Weights of a small transformer language model.
Training: a variant of Adam for these matrices, 4981 steps.
MLP neurons of a small language model. Each row is named by its layer, matrix (down: output weights) and neuron, and shows model dimensions 0-95. Each number is 500 + 40 x the weight over its row's rms, rounded and kept within 0 to 999. Numbers have three digits each.
A block is one neuron, or neurons of one layer that tend to fire together. After each block is what it responds to, as a language model described it from the Wikipedia text at the highest values.

L4.down132:540497507485482514467459497468456509447465492474508413493426456530533451523501458489619490437519544522534516442493478528526476518478497501513426526474610549463536427522532512555501543460481468539536570509501477501519543452471563441504464485531410458544438540460455521479474547517485397453
L4.down146:499500552492473553503539420572492455489524514606475543522491498475522538455526510448502493520525481510509503498551574475414485503462526527458504485441403458509511489532500560444422473508450507460499521476551505451509510555497501440512538458549482506482441592496508462466562529471489515462
L4.down160:524535534544505467455461520497439516573506423483506474394516496504406470595493527566461430549490546504504523564471609557587466544523516461533474454488459525498584519523531543548536481488546448487482461551542532509504390467555476522528577566537513503500474510531497472538535525589455453513
L4.down180:533474483489415513524503526477462502522559436536544581408536491480510476488507541566547498524400508533556507480506544518494521484421523533488505462495478519499534509454481528560483488471489501501530527507443441516473473550453508480500448501505538452548500506453498508435477564493541444502
L4.down193:468433552499516541508522515496457535518547491473491482381535525564416521474517498522594465465444492415456512529472509529522521525532495545551483448509544515451489548553518469527472462461459512438520552537494475540538457488508608496489468444446501492409563522552473540512457536447536514453
L4.down246:564528528529462564455436514496527467456409551544418417476447495496512433503456507456487390532503415501517537497527514535504543494546442478517459533559487479412475476492482479495417521463544513531552434528517526565520462405559532406491478511504487466526545484489481475535511455529500488530
L4.down271:524509525519530504470502512449489495515498447525563449470531588560482458483536567520466480529482447460484451486554483482517445479507472463488540514462398504508513438512506542493482490566497505483520578556534457544449491482532462567512554511449480568489492540538492512566524435586468440500
L4.down317:524547528555500540458503428526489512476440548533487490492547519486440521470503496476575506460448505494464516481513517443481468475532487450610499503532534432541462531516502413526577448399523490465468514465465549501432520468535482468547475467520532488555538580504582525505481531466449534515
L4.down387:524468511444503531468538489510503445537549469497485453503562485476502484447535495504523451482551574520565452558518471464496531506515531530533434527539518556534464464477529501527537521442498449492485530548468434458446486509463518510429392428477489443522472494446564575526455509500471483454
L4.down403:577552513519549527526497525501555555483462517527536552523490562412518508485543474516556445469540488480529511519548612499495458481499479534478529564547469487514474528504515557547497443477494542420538555476528483526539574525481528537423516545514527470518600424553464452418503527409473484504
L4.down507:520520459529524516515552510575489489493559515544492475511483534485537526487501490499533502484448467421523496484505466459459514420501547470528555537483487461544551486501479433444508488518450427487477415509500557516535451521550580499385434494509570458532430443473407475471428500456453548592
L4.down590:532448574452508552478507456544451496538492414500538466538526531432490452388558509461506496460482585483441492498508384421493481517493558470479537541542507570531480442469468451502436557458497450546478470580462525506572493466528498503512529478540447505521475608531548456502539515486511491535
L4.down618:438551472514463558551527463508535448432495522517482490541478501479504481473505405475513476511425542450495511525553530470466533441505502545554533492499456524518478513549451412530458569528482526488500473409489512522545439514525509549493482474506492477511457446494467425510505493547454527522
L4.down676:476428464485445413581515497591452465420535503492474466509527498471544441462478489489541486482497537469507584481594484469483516488484480503528521558488447497557493514422510510427475475559490492454472451543456634526544451553573541464497484440462500451565475514471502516490456489472538563445
L4.down961:522508499528500519512487507472481465483537581482445516512522477437495471495475533502517497451533401519493489533547560516517513530504467544480486552554421542557470479493565484465447505514522509483554518473538505532472596525502535489530482512539533488544488526473444477596564622613548491473
L4.down979:448468512519514431526477425538480488536468467497522524478550468472554466477448452471501561531469508569474534508489500470528526482460526517497464490435540513473494558516544529495465537437450527514428479567453529555489422488485459498444540501564546575513511524500483480495490535431511479446
Responds to: First letter-piece of a new paragraph or heading (Th, F, Mo), or the end of a fronted time phrase such as "three years" or "2012,".

L5.down186:555544516462498476540510492451497537539572471454577484477437523580485530459521460472470462471482512436515442510436490482491515510478469510442456406507554513451517494485503461557507488476515500541445530529473535435516491504466515560492517535548512428519396484466556475454538501573534461585
Responds to: Line breaks that close a paragraph or an article-title line such as = Emery, Utah =, plus heading equals signs like ==Videography==.

L5.down141:502513498505491467475566499485445470436503430471510541497508438482480496554494493450581424480420529492530478485500505494515514446462576440526457529534442557489601496490495458440506510517452546572605505496468509524532462554511522517402511491505446523444513448534527490540517541529530480623
Responds to: Nouns or pronouns that refer back to the article's main subject, usually after the/this at a sentence start, e.g. "The song", "This book", "it".

L3.down371:564455460510562482449494534468494510465601481518582499533486510464478559473523479522571498545426431510487544534451522473522523402487522475542488513435453490518496484527472496538476533492494472462528455517450449466493580410500517582508492500468436484535625452486509521494555474526481420557
L3.down453:548494432556507564422528527525587484467496487419531487454558490466485511467559515516459518429426567493509499495484491549526498396476470495470458510469475498465470441524483497464443516487435458463498551528417482553514444550497490536516551464551458564481552574522476456529539415473517439535
L3.down638:488543499506480458490533509492546528528544508484541566541490515468493519548594445586537596559474465457433501479469464476558555524478530534529478488516503543497477470441481468524558481491582431473556483495531518517474468409472532526569590507562452481551509569501470544457496477484482495492
L3.down931:543566461510543562459533481544499484469524424527501466560378465550525546475574518572533519551539503484421420426514510489554504489491541469503458474455516539499566524540472508546553456513431472471424454513538529531497554526608490540525507445439450449479479470485572515580534481488487464457
Responds to: The line break ending the one-line short description under a Wikipedia article title, such as "American politician (1937–2019)"; also weakly mid-word pieces and verbs.

L4.down99:548463539497481535480519440513463560473485492481441498588491451480539480465475488481411540534484476557556550437553463459538547432480460469477555540483464532486482559429462531573476466503494486578569551425457538509570529538558508450518484514470482601493530481491511458519518486559569487558
L4.down177:465480525477444434368464493480526525512450467487531547578535545458509508536503477552525575478498495496576506492550533440442548493518523579516472485532485531508556484419470492456455499522471598435536604491470486525550488520547461563491463489467490517522553536520479515419506517461543498461
L4.down227:508502546484509463548552451439433523463529499539535500477527533602473429508611508491396501531534502524506566485515597485503458502535501440482489393496554498488502535533538476488553531551486470557557530590503406577426504512471432483508470497451518474441448489529544460499571575477500481512
L4.down254:469463504526471528452484549484435507504529503492561539480557488535469443495512504496503447448539476536481439498499555497491413477561574438427516535497442471495484517399516501488537458492438502534550560546524567481501532447487470503510479495498461489533514482424480547452546452601473571489
L4.down259:460529481496496543449502405459503496520486496544521481501479527581465495530459546480427559450514419484492404512509420489526466466512517525507521511440438538528527547457499465517561486494549473514504478481472626557581441480538528441431524491601481537536502531554477442523462483483495461494
L4.down663:581583553508469505446502524464509527490513498563458435473452527457448479507547472516455453525608461598502488492536469530466499506498474552489440513557462525504495516512473532477477549543525524565503514493512439441600467513521513485521487371519512502496515499508502465508554526581543481558
L4.down781:573557485474468511508527498505518462462509466445488581479472484585457525647550495484472494496528532492490481537461503530535500451496454513524512494501526489449526523496541481508472581541477483434516435525519463545432470428452473514435589464468538543465526501527483482497501490476514574508
L4.down785:553555445388476485520488472515539505559434535524485458502542503532521473439441512517448515560530498559511514519461517451509490542528480447534463524471489454532515474536484492457482547541467477477456491441551531501512480511498549372556484514478404515557509553552509351524509529536488569505
L4.down790:517521467436479491453480468511549513541488572534477474542510525503507445414492531514551491579534463426536510518470471397458441465478443513452503510459519549574548506354515465465493500510523472480538433481540536510531448502474575465572571463485500516549541516500470472546473500456527522531
L4.down797:561502499477499555467421515499543517517487454473430560498476528500523482492555446506454504491545495565530447507421470467513458555540493537430466532534544500520501461455544506566452535483570486442536504491542496531498521547488510456457500447517514498470494509458521542480489453543505574499
L4.down801:461579514458492445499480475499537466484507526534363453546523533466466486535496508507509569557481512526496493492514535516494557511483486569564485514550501524475506470531460426558468385481553465531540479420572603451521438486565466472498561481449504526561580458519569510494524495527444520531
L4.down819:518479432456453516490436530514507495529473542482412492508507477485511478500502529444539487538464532494525498544454394465536562510487566493530461403494532538500535494500483507487500492545515500557512519461530525435563547538539588506490457475536496543495522449507513497546503436497468440518
L4.down824:464531473485534550502427487590506470474490509486522534506510431487559505517498507467488522522508488560561490485510515477508512546489606515533488466528510529468533465485468476497507507485459508542468505490441519511489427576497526519448529523503498466552475544504573540468488543494515486453
L4.down941:494452473447479495558442453540551464462475498511503477492586524569512503508475550505505419490487483484458490481463515514410456531528547511487568501525521457534543509485546509468479497423488519492526426523517546544477466502601555512446508443534481538478456490527562457434515501520521476517
L4.down953:471516500513491474511508512507493570492533565516482538539591464535520476511444480442482484529442477461537542479532497463518454494514523505496556410471551546448486503429462506452527501484476548553454443444492522505501491530502483515450451526464521479510485460515395492500483474484478528478
L4.down1021:524496421462507486479557492475500475556480543514485399533508504497497542503466566484513483553492508484534512496499446458512530491524457501481488463516491501484496451449555443432546461571496489466505483531498559507525453506517466504455482492488520537575454409544554563453460534498474447596
Responds to: The first piece of a multi-token surname, often right after Mc or a first name (Mc-Namara, F-lannagan), and the space or digit starting a year after a comma.

L5.down276:532552585520520566551485502543460423464569508527488557534508492572532448504491474503562465523549481532482464465522499462468531489527506560533566541454464444561481446572463516543495493519524470461435515469544435504494483476518522556448488526474571486486411484441563442513460519464450575579
Responds to: Fires on the blank-line newline that closes a paragraph, mostly after a Wikipedia lead before a heading such as ==Early life==, and weakly on commas and relatives like whom, which.

L5.down251:490480508449512491503389428503541521482517462571551524448507533484591481534472518508529506506564536511470488415473469533504522484477538548535528521453462561491501533511479575519535546469542447501483485487460430505509503520500467520505518568523371513541439510579467543481457479498513459560
Responds to: The word "to" (occasionally "at", "into") following a noun or verb phrase, as preposition or infinitive marker: tapers to, climbing to, authored a letter to.

L3.down86:533523528534461483482501424452486510511444498513490518538547497482504502554499531526499507511564521578465437519513491514498463492505525524510613528515550522471507539527519492524527549494468464478481545498502439495488512531472440493478452514562459518493554550489488526482527520524484498515
L3.down101:468502541479559480459502478562496512512497455483479442454520558517418542501522501505467528491508493446477524598468561488506531486511495518500493467483476528456472508510513494542519659495554487506562493530420521471506499450509543515452503555457501542495526545482482502483559565520432513509
L3.down186:550539488532485483474535557469532460475467497495510547507463438407513478528497522524481522525469457504507427459502518487508479463480481467593490454445519558535456461525449559467519535562562553464456559490483411514536592438476471509512535524526577506544513422447492480458487512513543499496
L3.down721:570571461469541449483459485505510434474496500522509454478527444430498546463458558447518547523525539502532446572513474524438454476426490518483539490453546527560498476481533541520547506545466528485440577467432481558448430482439531594488552531493463510573542452483544565485554533487530508515
Responds to: Auxiliaries and infinitival "to" right after a subject noun, pronoun or "that", such as would, is, can, did, to, before a main verb.

L3.down192:450415597494502492561533545459514478512454460478500509501503480542537537477423461473486452504453495503472441451485500514529425537527515486525509491556483506497461435498529472495578409463505532490509543480442570482538455452450501512525499489536592498522495464532478455558477591510528522543
L3.down313:502494448548498519468501522507459527551478551513483525608530528531554526519499492469501477511564507541474441510527453539536482559499535483487524553534459478478441528548445451459479504505547509511553529435491581511612504441555477490575474490471466465497500428433514484490447497564458471473
L3.down764:551469492523534502512497499471537379477570473482595508420501500485474499527486478441495437475497479501513616537487458513491501502487507526519549510490522536503552528488520501480461583475482561433394500513511482503433539502503487473486503494484503372556503483430512491492538599515535505518
L3.down842:522476453427589502531494538416549485503508571490489549399441575465468527449491456517484488489431522465477477440524527511536531529484531540545572440458496543478470572521405561510561487520496508505501463475543478492548487552529491517489473471525453484497568504483526490553461514401426408479
Responds to: Mainly the space after a month name before the day or year (June 16, December 1934), plus middle word pieces like vers in Universidad or Universite, mun, est.

L4.down23:526542486452563491494516475461428464528529531503497455474520576527448438496467522522531492449499498451465490592540471500544473498555540548536432524525541476501460522454476473445490475477544496498465547488437522505506500528483440522602548575473522419527499456473516570467527545509488505497
L4.down24:549535529526454505446485444555556516487464527499474487497478516531567526467569547460474492530517472475486454535468487461477569447508514427472525533487553524498453583478444497493554489464449513526457429526516467549432552502480491471507470368479457497468455520535475560557520444490464510535
L4.down52:520413532482521427516527502478468417413574555478489510480513489496474509449512497496490461394557450479480499485547585497498599412486488501441473456507479484533508516485459509486505567475502556481540453559479471538525421498497480502469451527494496551419527476476565511446475542464483512482
L4.down72:548471489547491414456497510578437429520591485457514463470399500487585478549485548527485525485485485514490479522472453494433525483485531474504505476497527512500521535451482485551446527521509538491507563559472506501507485571518481461511497462450488480567558531465476545471487497490601515494
L4.down76:480488506476500477492495446464542504526545459478495479473436482522481520460395535578444489487508400461525486473496595517534451591528501586409499541420525459477485529453536489512428421593468517419558519510493477519482478443409506527471515547454521548450484486510492464480471495514496513539
L4.down126:504415543460475423492503537486553508447525538581504547475496546552471475529533512534565507479541511509525377503461463487540524510508482468506535489473543533488463482456502465508531482470496545474577453496531540479529513527430486552536448505502465512551511445501550523430495535537450503545
L4.down326:515543428502542468518568551517498521476493538494490535440461483415497543524475420471582523510522408525539475508536493501404517453528492577554583501508527469516443538530481599524554526462507535478527444466469523546494480483507539559541497540558478491594598557552461489536462505496508557542
L4.down339:457436616470445528507466529493443479527459564534473472571485524512470461509541468493549493490517501528457510571487547544458449583506495511509508477499536474435527502447513576463478471523484401469451423546492497405539500424480549470485476468488531559440482448466465494528480502453466460467
L4.down376:452477539430533548528454529457535490383466560448597469546490534490499533560522526463500509514565529457563459497517464490443446459528466489485467447558427507494500485532527454434543476442481478511504413528515471536523454491432506414470538446441474456560488501496533455446508556442499559439
L4.down482:518441605541457521499537534531546424535501536452521490522502506567503528490482442482543531524508501464490435500564574507510460548546520472497463592520537542460496540466508450414514512504493577504464575504495497422519478416475546492499511501493595491462573421488441514529521497541512518540
L4.down622:444504517512526489585532550534551539541469512497489502457488490551507448473536584532488618512487502534511426525457487514559522533484552479501556515517555521429498493541512596565506556484493517467474465487500440460519554504496545498499457526475558482512517557444508488426475481447475482425
L4.down667:486480497532507544480551465520544531502537544524510600511493565502562476547551423528497582479515484509549535493470448591464505497413536474567494508517496428492522483514509570495499490491474480471447545544491468540426477503453482540512422511540557414428412519424580560480493583472560469491
L4.down728:476518525497503444541462476474498548495487491548505466514448522481497505462491552456498449467499456508579523515516530514574469520453475512471475533489572438521426416463468452555466471509469447494470501436550527476535502512380463578549542487502544560487464558454508509573502481460449508581
L4.down768:458554460559534544480466478439451497489441465475504534469460509465555526503551498519513531536429548478472545520550523488593532511408514432480419544536536594499425554438513489482477457499509484491455464466526516546492493542466556578578511449453492509552505518507555431517516514501451440546
L4.down772:491521471492475532537455534468484498499526512514445510459573512528451426478534490505474506510550547495596580531492556508422414558567497526492530478443451424477488444508546497485497501501459505447523552514542489541527473471518482508537545482502520476416513494546438444537470536501494510536
L4.down869:487431539426524498532474493497444545439491557453504490499522484461539503463463452471487526465554444538510525458447553458527508459561520492502522551426427478486543499523521473441557524514607537476485431500548479479540483536498459574537531485540514532474549538545465463551504549435511519467
Responds to: First word piece of a lowercase word split into several tokens, especially "ro" (rotating, robbed, routines), also te, mo; occasionally digits inside numbers.

L5.down100:513543513499512441463496478404488554446477492513507525449433512502534506458517503493510471455570457529522491486493485582523416571535476456581526475489520520450524490479506603509467539462494530497545566521439451434472487461514501502511430527514552476457510486546512505420534423565531459513
Responds to: Middle word-piece tokens inside multi-token names and words, especially personal names in cast lists and tables, like Mag-ist-rate, Ben-ed-ict, McG-reg-or, plus middle initials such as F.

L3.down115:492510531433519458468467577511452517510474486445537505503590492598406503514514498501453501458513462496495520509521526493500593462509525488512501517537553443507487553561507505538498498481446439494537492504443508549467458503469467421509557471524510503444464573560438525521526503513516464472
L3.down607:495518481491530561570517538451468526452546529491506479490489484517459557452574505490536486463500433561569564519577482434466476508443501530475485577490579434537498522516484455483464441518510502426500559455523469562499499490490457487453501418531530461449440436494529470506493535496534434519
L3.down665:515499478518493508440475479438539538469461501561580495515470509502497494466456517540522490522509495515597487491511524476526522398435496458534448429524504548503472453457419496493396555483501479420491458410456488526469491450453515564454521554482472470579552490555479488527508535457528438501
L3.down756:478473495528550448575529463472512558488510442440468566485527472508442482546453522477495507509511592568517480492570519544475502579467509553407420510494513460494563541501454518506527532520457498384434501442567504473475483533479474454503444507451453473548467475425546509542504526470474516429
Responds to: Nouns naming a creative work or performance, often after "the" in arts and media text, such as play, score, film, game, song, opera; weaker hits on other common nouns.

L4.down1:507499449523503545496486542533525464477538505561591302517491442518566492455519506488530498432551603446521481526458472515469403505483448483545554538537526468479506508543592460458476490494442488496466461533495490509446420517506476533513466488501377484516537449451448480413474506543533564554
L4.down38:536547457491501480495487476526571497519481508513497483487530503574504566477502569481492549603527558420417452570391440507448479578487477536493581493525571477537501506500556486598548553523489502488523503493534496501479533485522551551506455533459493635539560479481557477484484565548401584459
L4.down171:522480496605482449542538493549540502495464461509534517514507482448469467554549494527460540543508572543505435491472497488492521520487518519524534441510506534423498473445418471497474519529502484516496501527506569490434461593529530607481530509569497507493525518495449432497539455481534503451
L4.down192:521453550550515518536486507518522519486505464486462463471478610502529489501567515450574479519581456531483525521562500483442535484538419519459511472552544491509549500542436534551448462525429537475533500478551523490465502543482427458534417492470423478506450516462453497485531486497473530495
L4.down328:464498512518516498543540524487524523571548502536527502499518492523561530553488565578533531437486484344578575422532490452446503502505543518553494534479501516560547458504539480513472443569504526458598495464452576521511477544469468502453514520504439429552521529546485422441480486533499449567
L4.down347:504515487589544480446458516473535488469457464539512436455496533553462458554443532479481538511527456530559455453469561496466511465538552521464529492526509473559494576452505473493474493526531544472502440486515568520509513504539433428477533539497498548458537539555455465532490541524474521492
L4.down380:455484456615543473455485472500510538433531477570437472494491480481463528505521523491506492489470520493488622501501462568533493569466483513514556479427451533526562535529530511474497487492462555495531513404515552498448509533530546503566497485522545446510481469466514494552587570571503537489
L4.down436:552419525518519493454457462539491481451487508513545447535551496503469438521485481463478528491526471562469474544473459449518529440538494469486523509543494578515481447449450490522551542463511513495424484512549521492528534434592507554506549520411480502458529523452560482567536478496481489449
L4.down459:493489489444427531495479478480446556467537534586475388512492500484518482457481556512532512505517522473496525488528444489538461577573494457542506532539499468485531493517526480529544522559498502528473548438547554491468496519546543490517527481464420511532500488530518509495477497544472518519
L4.down639:515506527503447504485523450471498458573455475595492546507489461507485515454445538485452483510479460544506497464524506496457521476465474420518557564420448488491570514537497527500543453528478398567465525479524484511456489528509407448525523454551547444601605479492488439467513476536508527476
L4.down651:523444516542475507439475460497511522494565561569504381477525532504446528479514549518516446494498454511490488541558442472542506475486469453514560515454541532524415532550454455514460476498512488488540510476472564508496468545507545512499500456532397544461526512490506556472519488549456550512
L4.down679:546497499569466506499577409566416497502552466568485544498450501519506534524491567507466505555486457529549409461598551482498501460552520582456526501576468475541520453500426514529502468498498406488491506511524487448511452556561471486536486514459565450538522456465487496457420474519444552558
L4.down750:500481481477516511479488482485469595568476508565471427455479548518517480459461516598499530579527486503531481501511545459492493576506493446442484498475510483507441532482566560485494478462451524549501493531558542505469492468506463488516571504480449472483408584515589494509560519522421455465
L4.down759:568494492533547489481489499515549497443493454468524550496537508474491454555496490484509519435520537508447494445500481494483458513527552519539572525501508478455470483491457490501574562481471452467476462558454475528572477501494413505500540530556428472486561542549441508482530459478473519508
L4.down760:515559547509509563463479486448524478474464485546469422533529499573485538506474421436511553547486557534505489428503507487499491540534469502477441491460476406560478513460539464493458509478558472550509366493511501503534504466474501442476554494538361538453539506509457498598478579543477489497
L4.down843:544474554562485483505414447524556462520523516493463475482492543481572520513429568452534561526532537518494520558499526532445502557523520507579511472547466544504499505435536429471520578461442503492487504500538539489494491545501489457548502513496486502518430521414535444544464520518421542486
Responds to: Prepositions or verbs that open an object after a governing word, such as related to, immune to, raved about, called (it), mostly in reviews and commentary.

L3.down38:519524441438540517559446527442470520478461521509522606517488509554444463593540506505489504521470520524536522518532481465471466519453527565492441616561516475499511459471477492480512426440507522462466481469499503536480455520484474484495477491526534492560524451538490516539494591427544515489
L3.down510:520556456543513431491490497458512580514510546508467544468503527504426444536484556464551407477495445502485381472514469475522568526452535492510492556518548479596446498536461549544560550505498552479427522510516485495474457559454460516513478574487488494558519446487532583510507425523555532521
L3.down581:450491587476486578530526492509525398505438484559499491487523467476534498496534495539467498545560451534493515507501463508477443526577536536575517521509521410425414538481508547517558523473489580461500456476464519478509433484534468520530524495570491471437470509524505548470485525530483546494
L3.down592:498497463487498490434467473505502519484401497589539530463529565518542476478466492456546505520490516411510435481552456491482491562473503481509480512447491483568500466534480462565559497514496515455495489472530555541568577572494500569448490566530506494463496528546475454520498449513465482527
Responds to: First sub-word piece of a word split into several tokens, usually after a space, e.g. te(lephone), su(ed), ni(trogen), mer(ry).

L3.down131:505473497490480567489518447457472533491513578532478457424462544530508503552491522544487506582508486491469491525491481472442470463497467495479512551491433455474462503524511490575502469543390501546459531501500513434473425446538495476473477505512394494458558490470434476452432561539563497532
L3.down326:429491525491554495441403487537513562555458487528487491498493506470506475526477510531439537534501517498467447512493573505514512540449503472498524539487519516456452524485492406583425591476489488519544421479482523535455513430493495431492485500486443521466481506465502600496480503420476456437
L3.down699:456526513500598460470444538511514544515481449492509438486462544517446460530505489445528551444499493492439475518489504531510462503522443523452555487535591442508490511468541447537488474526523525519516434522542473470450522399492483454508521529453471536485504529504496531483553487463429564496
L3.down961:488449505547487501481508472475399514493514560572501486491530553473535544479497534552538567505529544474434521546518501450438551563487501504508558537539437472529495497534524438535500455526418447505518510523505511470433526445538558513504460463517462482503498497511460481503481547564534539547
Responds to: The comma closing a sentence-opening adverbial phrase, usually a date (On April 15, 2013, / In 1941,), just before the main clause's subject; also clause-linking "that" or "When".

L5.down426:510504507561465486490566502583569524480450508511450530548528507462489484474490536492577515546501498463495481479534568522494471485469501437504566481489509480548475458404472519473507534523450460493504502487517460488477513513446573537451500533520488511486466459489559528480432522510614388479
Responds to: Opening word-piece of an ordinary English word split into several tokens, usually after a space, e.g. tri(gger), rum(ors), habi(ts), cre(ek).

L4.down22:473489491520484440454518491488472531495488564528482479532454551493519483526476501545488518506451452492518489482470495460501503489512526442468484499486557549478500555468480507513496513466514497505457524540555576490467556492473470531524496515508440482571502495411432507478404511487420523447
L4.down102:530458446579536541526491491547438494461464459534526453456493525496560548580507516510483461506501483511571467510489522480483539416433540466528476478456594473548510550552433550476478468479556504438537475472490543526569481506481555477464555491517410463510543486489568535503502469510443458515
L4.down127:531518475520520480523480563515552529525549463504475504498426498450516558551518489462493559497516416484620556514508492491526550497452536521526515508474498511499474490473517459522507435537537538472615505473476453537534519491520491536529601562470453473487515524568485446573484572572437461559
L4.down130:544486504482440439563528517559513499517553481551474536477451527481511551527521487553475521469528453486485541461475461453443526556478533548495488553364545520519433444467566466462528434573506491528501426495554461470534520554511514533506507484510506515434403489461574501439566518499546436491
L4.down220:503541490480532537537530426559496431481466492524502504478486493420531501487491503545499540451509497477581554467459518509519461492449605525594542499526488530524507490431455489549483617521613499559578469441533517543521438483500554536441546559488462459541502504457563531524467517536478504580
L4.down398:468442553493477455455533516575524468459436492524468450522574496582521515422576468472556486419442504538512455443514543541483557502550549447499411518461522375427578539521569439478531449513522454530521485557459552523444553520454483468495482500520489511516521557463513508537483463506535485474
L4.down445:536543478512461536460542496419509560526519543463458497487503531569442505543495499524578409483507412409542418483483551531481589538484514503519548458603464455475431551548557563446484496567448573480537450485481470499423461462530441555488473503517473573495541547497512466449568487460505555464
L4.down487:514497542508498555507583475571475468514552493545459458475479476448451553524518531510493427445545419480623474470539454517454496457476509524528473425465513448481510505469450555487517467511600492535483505487441519507482530521479442454516462472484401427502484592509446527465486450501435497488
L4.down490:509505456457464462436513518491394482486516458484502467538516478559477503471495480497540559536526525512444477519410526507473452562422418526481521526598391478471561551438518449464482531534519533499460499486608528499482456559508534494461507502546440550514503491479473509570470513546478611528
L4.down494:498506484481570486487490530492494557491557486491529501503490537484530494471459445545536550498460582479426428515446461502501453478499431495541431462473522467490517503483514477470582506508521477524516543508540478520475439540556419578483469512485544464405484506559456544510478545561503528471
L4.down570:516495482491528483526514483585495516545475444489604467558477537459564537525431510433490521534488526543488500504521588475455563453545491543461562480501464489521463478523481530534517543530528540453482437497556536472509532518649452474549600500452530483519437507475491438484478491508483535561
L4.down616:536498501524495552523511543469530487577493538550483543563513514552535428426465485449464419476503511500514537552511536553459479523506559516517525584508502529510478437518522505512554539502425473549491457448552537522544499451551551479464461508495573511490533514513475450577466460525513489545
L4.down638:518497540457437583522518487514527460522517462499492503473535517577436507486533462495489525438589438451532512467442427494492559449501539452511509644541514537512476562568566508522446478522463432531516513547503491524523481471481495460520538525480502528467472510486533506525482543622500479472
L4.down735:467551480564474494524475482493486441517515471534469460448521438464482486548531624471593507520533488445463499525443526559536452526544514511526490513527537491482441471499547476467471517498581561548562509461526600478550513509582585480451513515429415525471575433524490482483526490575466492485
L4.down842:467456538448403502408561503439527525443489487516453511520487481533556525579497516481431521490530529544468532472503451492509418499526498459522468497486456450522513458547515425520520584435434471516550549490589477529494517477475456479511525515429510542512490470539538575419513421464474421541
L4.down880:496570483531534471524506529543499495499475508483463480478526513595509517525523450492429539400476522457468575512497443531528509506509465519513522495491564475490520519409430462525532590440526521465463495433547498504454511475559530465502513484505420457500476518475452507540529491459450526475
Responds to: Nouns naming a creative work or product, such as album, single, film, show, book, musical, mostly after "the" or "a" in entertainment articles; sometimes the first piece of a word (ad-, mit-).

L4.down53:473500445466565481477522553527497516462539459456499494464505453423454450494518532567447565480458459499526472573523471545455543527515515437519481484509537471516432512488468493459470414524521545490492488434506509539459518464465515508478510491586462539460509539428512504544539542512545501518
L4.down56:501472528551476563479481494464502478404547490549592501525471514583529545534468469556516507428489526493555495489528516434463399416488488537540510566460476502510541544524503443524469565512514504535515450471464467514497470437502459573501479536483502421564461480532511499463511469529500541468
L4.down204:467569485496522485454511465385439502468475566483577485469494539451532477525517438449458489521436573479517525477454472503463503470512482462551487481486487523494498495483462472491461502507533467506483549488469501496512417515517465549476535516504519505517477476472425456484535494519457533552
L4.down205:564473572455511529556500547498525461482470427593451563415488440460438475402522512548499554479471515591527532539477525435476480532436517420503488573548540496519536594523445529452480543492510495506469513555440500519504463504487487515468536546496523515480456555475481461530520513425551407487
L4.down242:492520482588552544583539458485484495604434482526448478496557512496516539403489476461480517526446461513508431514543525526431480534464471576483497477482553449526493533505502469464486527516539539426521575497491531519559543471581498557495569529564501443441490388475484451457438523442460559505
L4.down258:521485560589486557464471465470512504458487527521440468532517571448542541455489452449537509522475518545490429479516512498496560478528440495449442552460427554523558491520429578539500523526589531470522562435497493550515513517456422473469470502493525489601496457537532519456521529507515495520
L4.down278:578466476472441656460498525464540556518477467525441438481555510478492493431492422466509498504558479480554543502592503460428447496557534470448511545451460538476481462502537486470521486517497553527549435482486460568462509490442484476480462524468490485550569549590509517510546481462445549602
L4.down283:443520463489492431499516540583469484531508410541545507508542520509471432426530488510452537422460556524580535552411520502471491553475479562500495463482467507468541441476518543469453525520535476459503430488482466480516489500486558552464535471487500527573510548507486481530522483464518597564
L4.down292:454430445517488467455479487500493530433464598493527500526475479473456465590514522552444551456507542544533479489466431460422503510511581537574580489563483507404507453538466463464550456550492500504476505527468554517492529579521508506469469401470502540496498505456455509509555478475496581549
L4.down447:507474500397463524453476511487492583502507501461535495511451515594556458513519496438500491577488402515488558477508511571550500547488524515498565506467469482447530585504455471484495531547429488460536541452521469495549593472569542528539511500482423562456507492531544509559503476500499532542
L4.down464:481417493589509497422485483457505543480523523468446463495510481498522471531470611584449561506470480453504566467508454496456381560442533525506502493479543450470488487524488521535527416535461498463477522520448540502605522455464496559418475518535520464521454518540468524526466481537516468552
L4.down465:458510430483501448483483448485524461507492499463530475501493541552387484465471473538495583536381587465421461455487450434472554496523467491514476505441480574497535537458525543501474546552526436502504544478481566451518567463559566498541517469431477524558510467548565506467451568461516477514
L4.down615:585513527474476510557511494463533531499560478428508522490450529465493498529520497499556538512517465420517549516417435545543556486489433547482504542489527514518477505451515483483485420504532463439439501473557497487446537502531501507506530590421588546509527494481555475536479541432554404502
L4.down741:501505520498443517504539525465491477539426552514579536483501473535534523466524521510548501459453503489542446448502490448487445474500535476485573492451470463401502481454441391542494523470558488513562483472447523460576507469496505467455491553515487600454555484517508594520441448440466469494
L4.down891:451499545564493521531471492550477517426476509469441555448489474546583534460538475523525494457498493463525521479480553481538491486453476494442505542496498546522468507478478527545538488515514419530482605502531522560488580466519557443492536478498565458429497534470474540516474485483561462503
L4.down990:505527588511450450571437541478490529512534511505474458501516519445476435496519512508494557520509474456467448488509492492507593546468552455474436498481527512509529481514553449564499453463495517451546486506465488475484498513530509534451483557482528445531475475512500510489530560506566544586
Responds to: First word-piece right after a hyphen, bracket or heading mark (re, le, in, as in non-renewable, Four-legged), plus line breaks after "= Title =" lines and table headers.